config.yaml
n_layer: 12
d_model: 160
n_head: 5
n_kv_head: 1
head_dim: 32
d_mlp: 640
vocab_size: 2048
activation: "swiglu"
norm: "rmsnorm"
norm_place: "pre"
norm_eps: 1e-05
positions: "rope"
rope_base: 10000.0
rope_fraction: 1.0
qk_norm: false
attn_scale: 0.177
bias: "all"
tie_embeddings: true
parallel_block: false
init: "trunc"
init_std_qkv: 0.0693
init_std_o: 0.0142
init_std_up: 0.0693
init_std_down: 0.0142
init_out_by_depth: true
optimizer: "adam_variant"
lr: 0.00151
beta1: 0.9
beta2: 0.99
weight_decay: 0.13
lr_head: 0.0066
grad_clip: 1.0
warmup_steps: 361
schedule: "wsd"
decay_fraction: 0.753
decay_shape: "linear"
final_lr_fraction: 0.02
batch_tokens: 16384
seq_len: 512
doc_mask: true
train_tokens: 169900000
steps: 10370
dataset: "wikipedia_en"
MLP neurons of a small language model. Each row is named by its layer, matrix (gate and up: input weights) and neuron, and shows model dimensions 32-159. Each number is 50 + 15 x the weight over its row's rms, rounded and kept within 0 to 99. A neuron's up and down rows have the sign that makes its largest values positive.
After each neuron's rows, "fires on" lists the tokens most often at its 100 highest values on Wikipedia text that the model never trained on.

L9.gate432:34 73 53 47 63 43 56 73 47 85 50 51 36 55 43 61 46 60 54 40 73 53 72 69 45 55 48 49 64 55 30 29 77 44 33 53 38 15 54 92 51 33 67 73 52 66 53 36 50 78 66 37 38 28 38 28 58 59 69 47 53 52 51 41 48 30 47 74 87 48 45 27 33 66 42 69 63 61 48 40 53 33 58 29 38 41 33 33 44 63 73 59 39 38 52 38 60 45 62 58 44 51 55 34 57 26 29 55 61 48 36 41 57 88 44 42 30 57 75 70 64 64 45 60 69 46 48 47
L9.up432:43 33 82 60 61 07 48 60 47 16 30 77 53 43 57 48 48 46 35 75 45 67 40 50 54 36 64 42 55 28 36 62 51 48 52 31 59 63 73 22 61 51 19 38 85 69 41 76 65 60 44 33 39 36 26 45 71 82 45 34 26 15 49 51 60 61 27 35 40 43 72 40 50 43 20 64 54 66 47 56 64 55 52 33 60 28 48 33 77 52 73 29 43 56 47 51 48 39 52 30 63 65 41 76 49 53 57 69 28 73 48 57 53 56 47 31 50 44 57 29 53 48 59 42 47 54 55 70
fires on: "r", "l", "ur", "hi", "vi", "or"

L8.gate546:60 55 37 58 47 41 44 59 50 28 11 46 64 29 68 54 55 42 52 68 33 39 46 35 42 56 29 73 57 46 52 73 77 39 59 68 55 21 70 78 51 57 42 70 67 05 61 58 73 41 49 72 32 17 58 48 54 57 47 70 43 62 45 45 46 45 60 42 52 54 34 45 46 36 27 48 41 26 42 42 75 51 46 44 33 38 50 39 55 56 37 53 71 47 49 81 68 73 46 29 44 65 47 60 60 70 42 57 30 51 52 39 56 69 49 39 50 61 32 44 72 67 43 17 64 40 14 42
L8.up546:45 43 61 48 45 60 36 57 57 70 31 29 30 44 39 73 60 86 53 53 65 30 47 41 25 44 60 30 50 59 35 52 48 46 50 28 52 51 31 71 66 51 17 19 60 23 58 53 26 32 40 34 20 43 60 61 73 51 55 77 39 66 50 35 46 61 42 69 71 38 75 47 59 46 40 62 68 35 71 77 38 46 26 71 31 64 40 61 68 77 46 51 57 16 68 47 58 32 33 40 51 38 61 74 34 48 56 38 44 60 43 47 38 53 37 72 56 45 58 18 56 66 53 60 38 46 33 56
fires on: " Le", " di", "le", "e", " Di"

L5.gate486:78 57 58 47 34 57 28 52 33 48 60 53 41 57 26 38 53 64 72 61 64 24 56 51 75 38 71 51 54 71 64 19 47 71 48 61 53 08 49 39 63 30 56 75 66 39 62 28 36 56 67 33 52 31 24 51 73 53 55 57 43 41 29 32 51 27 71 47 71 60 19 49 58 29 49 61 67 56 51 58 49 48 35 64 19 39 68 26 57 74 32 48 63 49 43 56 64 63 51 52 57 77 64 57 59 69 56 66 32 77 44 25 36 73 25 49 72 23 61 54 67 42 61 49 37 47 29 56
L5.up486:56 46 51 57 53 29 76 31 49 32 51 59 66 48 45 49 57 73 70 29 40 56 44 59 66 47 50 52 27 33 34 54 71 51 35 34 57 28 64 68 49 60 26 60 28 62 55 39 31 77 65 32 67 68 39 41 44 60 49 52 27 46 49 39 48 59 46 34 55 18 47 56 62 23 50 55 39 60 30 71 33 49 68 16 29 30 39 50 39 33 65 31 50 48 60 64 10 79 31 25 61 45 33 52 45 35 48 58 38 26 68 43 62 34 44 34 46 71 33 23 67 47 61 35 39 46 58 54
fires on: "er", "or", "ver", "w"

L8.gate215:61 39 47 57 49 41 12 40 51 69 45 44 26 44 59 40 59 37 72 57 64 41 45 56 27 49 37 47 36 41 34 48 44 46 31 43 59 37 20 61 44 51 46 26 43 47 30 32 26 37 45 19 44 42 18 62 44 48 78 59 52 25 63 48 50 56 31 09 62 56 40 40 36 32 48 34 40 99 74 28 47 31 23 41 38 34 38 47 71 50 51 66 42 38 61 59 40 86 59 65 56 50 39 30 68 74 43 27 55 43 33 58 25 44 44 44 73 51 49 63 50 67 43 34 52 54 44 58
L8.up215:70 43 61 82 23 57 47 48 49 59 43 69 36 46 65 20 72 32 52 49 28 46 30 61 41 65 49 34 30 54 46 80 52 56 40 74 67 41 31 47 36 68 45 44 52 72 40 29 39 51 59 54 51 71 36 51 30 59 51 70 41 34 57 65 46 58 53 47 78 65 34 51 22 35 52 52 29 68 99 37 78 34 34 55 70 17 48 52 47 56 52 67 58 45 72 41 45 48 40 56 44 53 51 50 38 55 68 51 48 48 16 43 47 49 29 41 62 64 35 69 70 53 33 38 60 56 44 66
fires on: ",", " |", ");", "f", "s"

L3.gate0:48 21 42 45 62 37 45 63 37 35 64 65 47 39 47 36 44 63 51 43 12 34 41 66 61 43 53 67 60 39 55 69 47 41 41 56 58 55 40 37 66 37 37 39 46 48 40 44 33 56 49 64 34 43 40 45 49 37 52 68 60 28 46 57 34 55 77 58 81 39 50 64 41 47 31 52 54 61 52 61 37 46 28 59 30 65 40 38 31 40 25 42 30 36 75 55 44 86 62 87 61 37 40 68 55 67 42 37 32 40 60 34 38 53 00 69 33 70 50 52 50 42 53 38 51 48 71 47
L3.up0:22 58 50 33 36 39 56 61 34 68 39 49 40 58 06 34 52 72 52 53 30 62 42 52 59 66 39 44 66 16 64 71 47 50 70 53 51 86 51 57 71 31 54 52 65 67 79 48 52 54 63 64 67 65 61 42 60 22 46 49 59 66 60 42 41 55 38 48 61 55 45 70 52 62 75 44 45 60 33 30 63 37 15 56 71 76 40 53 52 75 23 46 48 62 52 48 56 51 61 80 63 18 69 60 20 49 51 29 69 29 39 69 55 52 19 43 47 88 50 25 44 53 31 54 55 26 47 55
fires on: " la", "mo", "ro", "bo", " its", "."

L3.gate124:59 51 38 85 57 23 36 33 52 54 47 58 24 58 44 78 44 37 44 35 65 53 75 67 44 59 60 63 31 38 45 69 61 46 52 39 34 44 79 60 37 50 28 45 50 48 66 54 28 41 37 44 58 35 59 39 82 51 44 65 05 52 45 48 57 49 47 46 46 53 36 37 42 20 36 76 60 38 41 34 43 41 46 20 59 44 47 55 27 51 44 56 37 28 61 73 71 68 20 42 78 45 63 53 71 35 54 36 45 77 41 38 36 61 39 56 59 75 42 81 71 44 50 30 42 50 37 38
L3.up124:62 29 58 54 41 31 29 53 19 97 81 57 56 49 53 55 43 46 62 48 66 67 59 52 76 47 72 41 66 61 06 40 41 44 48 63 05 47 29 49 60 61 68 48 41 36 74 58 68 52 41 52 75 32 54 49 32 41 58 57 31 34 56 54 62 43 33 49 59 87 59 51 43 34 58 49 55 38 45 50 61 38 20 31 34 70 55 56 21 29 28 46 42 34 35 36 41 68 91 46 62 66 66 42 36 43 42 70 62 62 40 51 52 45 41 58 62 55 62 75 55 26 75 52 43 35 49 63
fires on: " So", " so", "est", " we"

L6.gate587:74 78 69 55 67 26 36 35 66 58 49 28 34 54 58 37 55 22 46 44 49 23 63 60 57 69 59 67 50 52 47 62 58 69 57 23 60 27 78 51 49 65 35 52 80 24 21 37 44 35 41 45 04 40 48 40 69 48 49 61 36 51 43 81 65 23 65 46 63 27 70 27 43 43 51 38 50 60 60 57 46 47 58 65 53 52 66 77 36 43 68 75 59 35 50 51 38 68 39 50 67 49 68 77 58 53 45 33 31 52 61 36 50 58 48 45 62 50 46 84 63 37 56 28 62 52 46 25
L6.up587:67 54 48 49 72 36 73 46 53 73 29 36 37 65 70 33 78 32 61 44 48 60 48 38 68 58 56 46 57 63 18 37 46 32 61 56 58 27 57 52 57 41 64 54 56 43 55 48 50 72 51 26 67 47 42 47 35 58 76 67 47 46 61 54 42 41 38 69 49 42 90 51 35 47 42 37 47 48 42 19 65 36 52 48 57 26 85 52 28 32 63 74 60 53 30 40 55 33 39 46 43 56 54 71 62 41 32 50 60 61 44 59 66 44 65 59 71 68 58 68 38 61 58 70 66 49 41 41
fires on: "N", "ed", " First", "ult", "n", "d"

L5.gate380:37 65 50 82 63 61 58 50 63 37 62 67 38 31 33 46 30 54 76 39 58 49 57 63 28 26 78 71 48 23 59 58 48 58 55 39 76 48 39 64 50 39 56 47 62 49 39 54 35 37 41 59 14 55 22 40 53 74 32 62 41 67 53 79 54 61 58 51 40 67 31 09 47 61 27 37 71 81 46 71 19 61 59 52 60 40 50 52 38 79 52 36 59 35 67 54 38 65 50 63 76 49 64 48 62 46 53 34 30 38 53 60 58 82 47 27 58 35 42 37 54 55 55 39 50 67 15 49
L5.up380:41 46 39 59 39 63 74 60 46 54 45 63 38 64 37 49 36 46 24 51 47 66 30 62 44 62 60 53 54 58 39 58 35 49 42 72 44 70 30 63 49 36 53 59 59 77 58 53 30 65 38 73 36 56 44 47 34 87 65 32 38 65 68 62 55 57 64 64 53 54 61 34 43 78 38 39 58 46 63 54 26 42 61 71 47 30 75 58 54 57 67 37 46 50 54 32 74 73 52 28 63 33 46 35 49 56 69 72 38 60 30 37 43 51 48 29 61 82 41 27 45 43 48 69 86 70 52 32
fires on: "s", "t", "l", "d", "e", "h"

L3.gate283:65 45 69 75 61 49 55 48 69 54 39 40 51 56 42 51 58 60 44 58 37 79 61 69 31 50 48 47 38 49 46 27 12 44 52 42 23 56 29 39 72 62 50 33 54 33 55 54 61 62 41 38 28 69 37 60 57 56 47 45 31 61 39 52 47 41 61 71 64 61 63 49 28 35 54 52 59 58 47 25 50 53 36 45 41 64 16 46 95 44 68 33 34 59 52 83 53 52 39 47 46 45 42 46 85 52 62 49 58 37 49 56 12 67 60 30 43 83 48 70 45 78 39 43 40 48 66 45
L3.up283:21 48 49 61 34 33 46 77 68 73 59 43 65 35 51 75 58 65 48 60 70 61 48 41 27 35 89 39 52 49 58 32 40 26 71 55 63 59 70 53 44 44 51 95 53 41 63 51 43 46 36 41 36 52 68 36 69 58 68 22 36 63 77 67 70 51 36 47 54 50 45 45 56 67 64 46 26 52 49 36 51 54 68 72 50 57 48 17 67 33 39 26 52 33 53 56 40 65 40 39 71 42 23 68 56 58 45 77 47 43 53 77 48 56 41 36 61 34 42 64 66 48 50 44 57 69 51 31
fires on: ":", "in", "re", "ure", "\n", "O"

L6.gate347:38 44 49 29 59 25 47 65 62 30 46 45 69 61 34 43 21 62 44 34 57 40 37 77 40 44 43 54 33 70 72 37 23 16 28 30 43 49 52 68 27 60 60 60 58 40 47 59 68 46 71 52 70 21 54 43 23 45 31 72 35 26 50 83 46 42 51 42 55 35 74 42 52 41 67 39 47 62 52 40 59 53 78 48 39 24 31 64 71 48 48 59 23 54 33 51 64 66 36 67 51 57 26 28 48 62 44 58 44 54 32 71 32 33 41 38 63 58 21 26 58 44 51 64 43 75 78 42
L6.up347:80 66 47 40 16 71 49 37 60 53 30 40 42 72 30 22 36 40 48 50 48 66 48 43 25 65 72 58 50 37 34 56 52 42 51 55 31 27 33 74 34 52 59 41 49 69 43 41 30 50 71 29 28 18 44 23 46 83 69 75 36 42 50 53 25 47 54 50 42 55 58 54 49 46 27 39 58 55 46 43 49 34 67 34 21 36 44 61 71 42 16 40 48 64 39 54 34 38 53 72 38 43 54 28 48 56 88 52 51 37 46 61 88 47 64 48 60 62 53 41 67 29 57 63 44 75 46 36
fires on: "\n", ")", " of", ",", " (", "er"

L5.gate85:42 52 69 37 32 28 74 52 77 46 30 55 50 50 67 37 31 44 81 48 40 35 64 59 50 28 33 33 43 43 44 60 47 50 38 60 33 20 52 55 56 74 64 34 43 26 55 61 56 07 65 47 49 33 74 76 67 54 36 88 70 37 39 67 46 34 58 33 66 39 50 72 66 82 46 24 32 58 51 61 75 54 38 50 76 44 50 26 52 41 64 37 24 65 52 62 58 61 32 63 64 62 71 55 51 75 24 25 40 64 61 62 51 35 37 44 45 50 49 62 54 50 39 40 41 27 35 49
L5.up85:48 70 43 36 47 58 44 40 54 26 35 17 38 29 71 36 49 55 75 54 78 51 45 75 45 26 57 48 43 69 34 25 61 39 35 37 33 50 48 56 48 49 54 48 22 38 59 63 46 56 61 25 41 56 43 49 15 70 49 57 44 66 33 74 44 58 62 01 72 53 38 69 50 83 50 75 68 71 49 52 62 71 55 26 34 31 47 38 66 60 67 27 31 19 43 56 54 40 41 20 46 56 34 61 58 50 68 40 49 52 61 50 56 57 32 62 54 50 70 27 35 35 43 45 61 28 53 52
fires on: "e", " of", "a", "le", "ep"

L9.gate136:75 26 52 81 50 61 50 56 34 53 44 56 39 34 59 68 11 52 58 69 30 48 31 29 39 63 21 57 47 20 30 62 29 32 30 56 65 49 44 58 53 32 37 35 50 45 42 44 48 36 38 86 69 60 59 55 73 60 54 69 70 22 47 59 71 41 24 49 52 43 09 76 48 58 45 58 37 58 67 60 35 57 58 62 55 39 41 37 19 46 49 48 42 73 58 53 73 38 37 85 36 38 76 45 24 58 44 61 51 72 53 33 40 34 39 54 42 51 73 59 49 63 43 15 55 53 47 38
L9.up136:60 77 40 52 85 49 18 55 49 67 61 40 26 41 31 67 42 43 54 54 44 85 42 56 67 39 59 54 54 32 53 76 26 36 29 52 46 38 34 63 63 56 33 65 24 18 31 44 31 35 20 27 80 54 77 47 53 42 62 45 47 44 47 64 44 50 36 55 72 40 52 54 51 60 37 51 54 49 64 49 57 45 41 80 78 53 33 79 26 57 61 48 25 24 73 60 64 68 30 35 28 55 50 48 42 54 41 69 42 55 44 21 34 42 77 73 64 58 54 60 49 54 69 59 58 55 70 51
fires on: " Lu", " Col", " Gra", "\n", " Tra"

L3.gate385:49 48 54 66 50 39 68 65 47 43 65 14 71 64 28 48 34 51 81 48 71 37 53 30 60 60 48 33 39 78 57 35 39 54 63 33 58 37 62 58 42 43 45 35 40 26 45 40 35 56 58 39 46 06 56 50 50 67 75 63 80 35 55 56 39 48 50 73 72 70 28 43 33 59 33 65 60 67 38 59 57 65 48 66 55 30 66 33 22 64 75 54 62 59 56 47 24 30 32 51 62 58 68 46 32 54 23 47 41 47 45 22 67 72 51 31 50 37 52 56 74 57 56 46 46 40 25 53
L3.up385:51 69 57 56 52 25 50 54 31 42 36 67 39 43 35 67 46 23 52 52 22 53 33 56 53 57 23 51 38 48 73 82 63 61 43 42 26 60 61 37 37 24 67 63 26 51 55 69 36 63 82 31 66 46 20 36 40 73 42 57 45 35 26 31 57 55 35 58 46 62 73 65 77 42 60 62 52 56 62 16 61 59 62 54 74 47 43 24 40 46 57 64 67 33 55 57 51 55 52 60 48 31 65 44 29 66 36 35 42 61 44 65 46 65 47 39 61 55 87 46 41 31 57 58 45 29 50 78
fires on: "er", "r", "end"

L9.gate278:60 26 57 60 54 46 41 46 37 50 43 51 30 29 29 47 74 48 52 29 50 47 60 66 67 47 73 55 31 36 69 61 48 28 61 39 58 58 75 52 43 52 64 72 63 20 42 49 68 51 51 66 69 45 61 37 54 53 32 51 14 59 69 41 36 48 44 36 41 48 40 59 38 51 81 42 85 59 79 52 46 56 46 33 64 40 48 51 50 79 83 41 48 54 34 58 57 34 65 41 43 18 41 70 66 60 22 43 54 66 37 45 40 28 68 11 62 60 59 66 67 51 65 67 33 67 48 40
L9.up278:34 37 52 65 45 44 60 78 36 36 58 59 35 54 55 58 78 52 44 38 38 33 68 16 56 23 43 44 43 35 29 75 66 65 56 36 38 46 35 63 51 45 36 53 42 59 30 44 45 55 44 43 17 57 51 32 66 49 40 47 31 58 30 56 38 65 58 67 54 42 43 54 34 30 47 73 55 52 49 60 25 46 41 59 52 79 31 66 36 32 58 47 65 65 43 68 75 56 29 55 50 54 53 77 63 49 48 43 56 68 42 35 40 44 56 07 42 47 52 51 48 64 52 88 04 83 31 53
fires on: " h", " H"

L5.gate352:55 57 50 61 32 59 07 59 48 43 53 66 51 47 60 58 40 53 62 58 59 62 43 49 37 40 57 51 34 51 71 39 56 45 31 61 40 66 57 34 46 45 59 39 44 50 44 18 68 58 45 68 36 31 63 28 44 75 61 78 72 40 64 49 52 24 41 47 67 56 87 46 50 34 09 67 64 67 65 43 41 64 92 44 72 55 67 65 40 43 18 65 58 46 53 47 53 62 70 38 45 69 59 22 49 53 74 58 30 58 34 47 46 74 43 47 60 48 54 50 57 44 28 64 54 55 77 60
L5.up352:81 46 46 45 30 51 61 46 37 62 28 49 68 62 34 20 45 63 34 39 73 63 40 59 70 80 32 69 69 42 38 28 22 35 50 63 37 58 36 63 56 33 48 68 44 52 77 65 83 45 76 82 54 25 79 49 73 39 70 53 29 51 51 62 46 63 50 57 49 50 58 85 77 48 57 36 63 59 47 33 56 72 58 52 38 51 50 54 51 48 28 81 66 36 68 44 54 42 41 69 82 45 51 44 39 53 79 65 36 75 43 51 40 62 39 33 50 51 50 48 46 15 49 61 40 59 25 32
fires on: "o", "u", "ing", "s", " election", "al"

L8.gate381:55 67 70 52 42 52 27 62 56 37 24 45 31 27 57 71 64 47 72 41 40 36 34 40 34 34 46 62 55 26 80 42 59 57 64 83 54 63 23 70 62 58 54 33 40 39 59 30 35 40 83 57 65 49 46 62 22 63 65 83 65 28 23 44 79 62 48 69 56 59 27 47 19 60 77 50 73 77 58 34 50 46 57 52 22 44 75 45 80 60 50 48 49 61 37 65 22 44 57 50 47 57 26 38 55 37 79 45 42 43 59 42 32 26 62 71 49 36 35 52 64 50 45 42 62 67 59 52
L8.up381:52 36 30 34 46 43 23 52 44 73 71 57 25 28 44 56 70 34 58 47 51 23 34 52 44 53 26 70 30 66 45 36 42 25 30 43 65 51 39 38 29 49 58 36 53 33 52 36 43 89 40 67 54 43 33 73 31 32 51 52 68 71 62 39 47 54 28 46 45 55 46 45 20 46 69 58 16 71 46 55 47 66 30 44 62 59 79 62 53 45 50 59 46 48 24 41 51 53 58 30 11 31 61 80 73 26 53 63 39 25 23 54 38 35 49 59 50 69 48 66 23 54 56 49 51 23 33 40
fires on: ",", " |", " and", " me", "s", " of"

L5.gate25:62 61 56 56 41 44 42 55 49 43 60 50 50 31 25 22 49 74 63 52 65 33 40 99 47 44 51 68 51 49 59 58 46 84 41 48 40 62 57 58 47 58 21 61 72 45 61 49 50 56 45 42 35 34 71 63 42 52 44 37 63 39 24 48 37 53 53 52 77 47 55 59 43 26 56 71 42 63 51 57 51 68 35 49 11 71 28 34 38 49 38 36 58 56 44 70 49 75 53 54 65 54 49 27 76 68 63 71 49 47 42 39 47 75 26 79 33 35 36 48 61 22 57 45 59 54 72 53
L5.up25:53 50 57 61 76 71 48 19 46 55 49 68 50 64 43 24 51 84 57 64 53 41 61 71 48 41 64 63 20 62 32 19 41 37 43 57 57 64 29 30 87 51 76 28 66 56 67 58 34 68 37 54 53 21 57 72 50 36 41 51 53 64 36 62 74 60 90 45 60 62 68 63 49 68 53 77 58 57 52 42 89 40 43 45 64 61 39 45 32 61 34 75 66 61 61 32 50 38 64 54 55 50 29 52 36 42 49 77 72 41 49 64 51 56 56 72 64 77 52 58 29 52 32 28 56 27 66 41
fires on: " |", "ro", ".", "lo", "ted", "ed"

L8.gate257:26 54 19 69 59 60 37 59 47 26 26 25 31 25 54 39 46 41 58 55 49 22 70 65 47 48 53 82 29 36 54 56 43 56 48 58 50 65 66 73 56 49 42 40 05 59 55 46 35 31 49 68 38 77 59 54 33 53 69 61 64 44 48 37 44 49 61 77 51 52 70 51 66 27 25 61 70 52 41 41 70 64 48 58 71 35 56 31 53 75 24 24 45 54 40 55 62 43 54 46 68 54 33 52 34 49 60 22 26 29 59 69 32 71 44 41 39 54 35 39 43 65 55 62 47 42 42 47
L8.up257:48 53 34 61 67 49 42 53 46 50 48 24 33 44 46 62 35 47 27 57 66 78 38 62 69 51 38 52 39 40 22 78 51 43 38 69 29 85 70 64 42 55 28 81 53 70 57 64 54 47 59 62 48 34 46 54 45 29 50 75 33 55 33 48 70 51 57 29 59 58 82 42 47 59 51 78 37 59 43 26 62 57 30 33 57 53 40 43 47 71 15 47 46 20 61 51 74 29 66 64 60 55 69 60 50 44 76 52 31 73 33 42 83 29 49 32 49 37 37 42 61 17 39 38 82 26 54 55
fires on: " la", "la", "e", "al", "s", "ro"

L5.gate279:54 54 34 80 68 67 24 65 61 44 56 71 39 48 52 79 46 53 43 30 53 35 36 36 37 26 72 58 58 51 69 81 79 71 67 42 86 38 51 54 65 63 53 56 61 64 53 47 44 34 59 42 32 60 52 56 59 84 54 73 39 60 35 57 93 42 60 35 26 56 34 46 67 49 22 56 45 74 60 71 28 49 50 27 38 49 36 39 51 39 42 50 59 29 56 63 48 31 38 45 65 58 70 45 36 41 67 35 85 49 65 80 51 70 77 59 58 41 65 64 42 50 63 41 41 48 54 51
L5.up279:62 65 45 41 23 47 58 52 45 58 63 53 33 47 36 32 51 59 40 53 67 37 34 16 20 49 28 55 49 76 55 24 36 75 52 51 66 58 54 70 70 55 50 58 49 62 33 69 54 38 62 34 54 54 33 48 70 49 86 49 49 53 46 54 38 58 59 53 43 48 52 60 55 38 47 59 53 27 36 41 56 19 75 73 35 40 54 39 56 52 82 67 44 23 19 34 50 48 41 30 63 35 69 46 33 28 50 67 58 79 57 59 35 35 42 51 47 46 34 60 37 78 61 59 40 62 62 50
fires on: "ent", "ed", "t", "s", "al"

L8.gate335:50 40 35 55 58 19 20 51 52 60 63 66 32 50 34 62 44 50 82 41 37 60 65 70 58 59 58 57 47 49 44 49 38 70 55 64 68 33 66 42 59 30 31 32 40 58 25 42 80 56 34 35 30 38 57 70 72 65 32 33 57 35 32 61 46 34 54 65 72 19 52 46 39 27 14 61 48 76 49 55 75 42 41 38 28 59 63 46 35 20 32 66 45 54 51 53 44 58 57 64 26 63 63 44 82 34 54 42 22 49 11 32 54 48 54 36 48 44 76 51 51 54 47 46 54 57 41 48
L8.up335:69 50 36 66 55 44 61 29 54 60 63 39 35 54 09 29 70 43 57 76 42 41 28 31 44 47 44 68 57 51 39 40 42 60 82 51 64 52 34 30 94 49 64 33 73 58 58 67 40 72 48 42 67 22 51 57 50 39 67 42 37 43 73 35 48 58 44 43 55 47 44 46 23 15 32 23 32 47 43 71 85 44 60 25 38 50 58 65 50 38 56 61 62 46 41 38 50 34 52 36 43 57 47 38 85 33 43 31 39 46 66 42 52 42 25 41 51 62 64 40 26 37 40 48 79 36 48 71
fires on: "d", "ur", "r", "h", "l", "or"

L8.gate458:55 35 46 36 36 25 39 74 45 53 44 34 74 28 37 64 49 68 61 46 54 36 68 34 38 47 28 14 53 44 66 65 53 32 45 53 59 67 39 48 51 59 47 77 40 44 34 76 57 50 27 67 56 33 72 42 52 35 32 44 57 20 73 27 44 61 46 39 58 51 56 56 48 26 29 39 65 63 54 56 40 60 76 31 36 25 67 41 74 73 71 56 38 79 60 53 40 56 34 38 49 40 21 44 44 45 38 68 43 62 66 36 30 46 44 30 54 48 61 47 38 45 61 47 41 47 25 58
L8.up458:52 40 50 41 45 41 62 56 54 51 52 40 44 82 60 35 56 73 45 50 72 62 67 70 65 22 58 46 52 30 47 48 39 62 52 56 34 50 31 57 51 52 52 62 66 50 51 46 30 51 57 57 59 64 66 52 61 56 56 59 53 44 23 56 37 58 33 64 78 51 56 39 47 12 64 69 72 58 50 41 48 25 65 46 34 32 60 37 69 87 25 42 42 59 38 47 73 14 49 83 54 56 60 38 60 23 89 50 70 32 78 57 34 41 52 39 26 61 71 53 47 27 67 45 33 15 50 35
fires on: "\n"

L6.gate428:57 20 32 51 51 43 08 68 63 48 66 46 63 52 51 69 49 62 62 49 40 42 47 42 33 39 70 56 27 30 55 35 47 65 52 60 53 54 50 25 33 79 34 47 57 56 30 37 68 54 13 46 46 55 65 29 62 66 48 61 55 59 33 47 56 55 72 40 69 59 47 53 65 43 41 95 72 58 62 47 54 42 41 47 45 60 29 27 41 40 41 46 04 42 40 41 37 47 35 86 17 48 52 26 59 43 47 47 42 31 52 32 48 40 83 52 29 52 40 59 46 27 26 48 37 50 63 17
L6.up428:54 34 66 38 60 73 49 55 74 31 53 74 52 60 51 51 38 34 53 53 23 33 47 21 76 52 48 69 68 29 73 53 25 39 62 54 51 83 41 13 57 38 32 81 70 53 72 47 46 53 42 77 29 63 64 23 50 52 62 41 36 51 53 43 32 48 77 65 50 46 62 58 49 56 49 39 61 39 64 62 42 51 68 42 66 60 57 44 69 53 58 39 62 32 65 35 37 75 39 49 36 42 39 64 66 45 17 56 40 71 60 25 14 50 55 76 61 49 51 65 52 24 69 50 49 35 44 51
fires on: ",", ".", " is", " was", ";"

L5.gate307:61 49 20 58 65 65 70 47 43 53 60 32 31 31 48 31 59 82 43 48 44 45 34 54 25 52 77 55 26 44 43 42 23 73 55 50 49 60 75 45 30 50 57 58 56 35 48 36 52 38 25 34 50 30 78 73 24 58 35 40 34 44 62 31 36 37 45 68 53 67 69 69 43 34 17 62 62 50 71 22 23 65 61 55 76 70 62 76 45 79 69 32 37 60 33 46 54 26 44 48 22 34 62 46 56 31 46 50 47 42 36 51 40 51 34 23 55 55 63 36 62 49 61 35 55 63 59 36
L5.up307:54 70 41 58 30 55 64 48 40 74 66 60 54 40 55 56 44 59 43 50 39 63 33 34 73 14 52 36 44 25 57 54 74 66 48 77 48 44 35 31 74 54 19 46 48 30 50 71 59 60 47 77 37 54 48 40 43 55 25 28 52 38 56 42 61 63 38 38 51 30 37 55 49 47 53 47 83 36 68 41 59 67 55 22 54 58 81 60 50 56 56 19 42 59 37 37 79 74 65 36 09 52 50 55 71 60 95 41 54 69 37 27 36 59 45 62 50 36 60 58 34 43 42 21 46 24 73 41
fires on: "d", "e", "le", " h", "er", "tra"

L9.gate93:52 59 53 45 50 47 64 71 59 68 34 35 42 40 50 47 68 47 74 40 23 31 55 37 49 36 55 31 75 54 32 31 67 61 75 57 56 40 44 39 65 38 42 58 60 41 49 56 43 49 67 75 29 52 20 56 43 49 50 56 36 80 18 70 43 40 40 42 33 36 76 40 49 57 68 26 46 40 39 46 83 43 48 36 56 47 75 65 56 47 60 57 58 37 54 45 47 57 49 54 51 66 64 50 67 74 30 40 41 55 61 52 35 58 48 46 51 42 62 56 69 44 57 54 62 49 48 54
L9.up93:40 57 47 42 60 74 57 31 72 44 61 44 58 56 66 33 66 52 63 50 59 55 48 57 47 64 51 72 69 49 25 72 50 65 60 38 46 26 14 24 63 26 46 28 29 61 45 14 44 67 34 45 59 50 21 42 41 50 72 49 19 32 30 83 40 47 23 56 43 59 45 77 29 68 64 49 70 65 39 49 09 50 82 40 27 52 66 50 39 62 43 43 50 68 52 42 45 71 41 29 34 77 65 52 63 55 73 78 37 51 63 45 76 71 44 60 39 64 57 49 21 66 71 51 55 46 69 51
fires on: "N", "n", "d", "M", "mo"

L5.gate79:33 41 62 82 21 48 38 46 41 34 22 65 59 62 91 65 56 56 57 29 71 47 62 58 56 53 42 43 43 42 67 80 47 77 32 51 34 49 39 43 49 72 57 40 55 54 36 56 39 46 59 50 57 44 32 73 55 27 49 34 68 40 21 51 67 55 59 26 45 43 69 26 31 23 42 61 79 48 44 76 43 50 48 35 66 55 39 64 53 78 60 22 76 54 34 55 40 67 47 30 61 44 56 46 72 63 49 38 56 73 41 52 27 62 46 48 44 72 32 52 61 63 56 35 45 32 47 37
L5.up79:33 51 56 44 37 61 51 11 56 99 53 60 57 55 24 47 37 37 35 66 49 52 65 39 38 56 74 49 42 75 62 46 61 54 62 76 55 54 74 50 59 38 28 58 49 57 39 41 68 39 45 35 41 33 81 30 61 49 50 19 57 49 54 51 30 40 38 44 67 43 35 41 55 75 45 53 31 60 58 49 34 71 63 61 42 33 44 41 45 41 37 47 53 67 24 64 28 45 67 18 57 42 71 58 33 34 45 70 63 71 20 38 25 62 53 26 61 32 51 65 32 47 60 33 51 53 49 72
fires on: "\n", " just", " even", "all", "w", "re"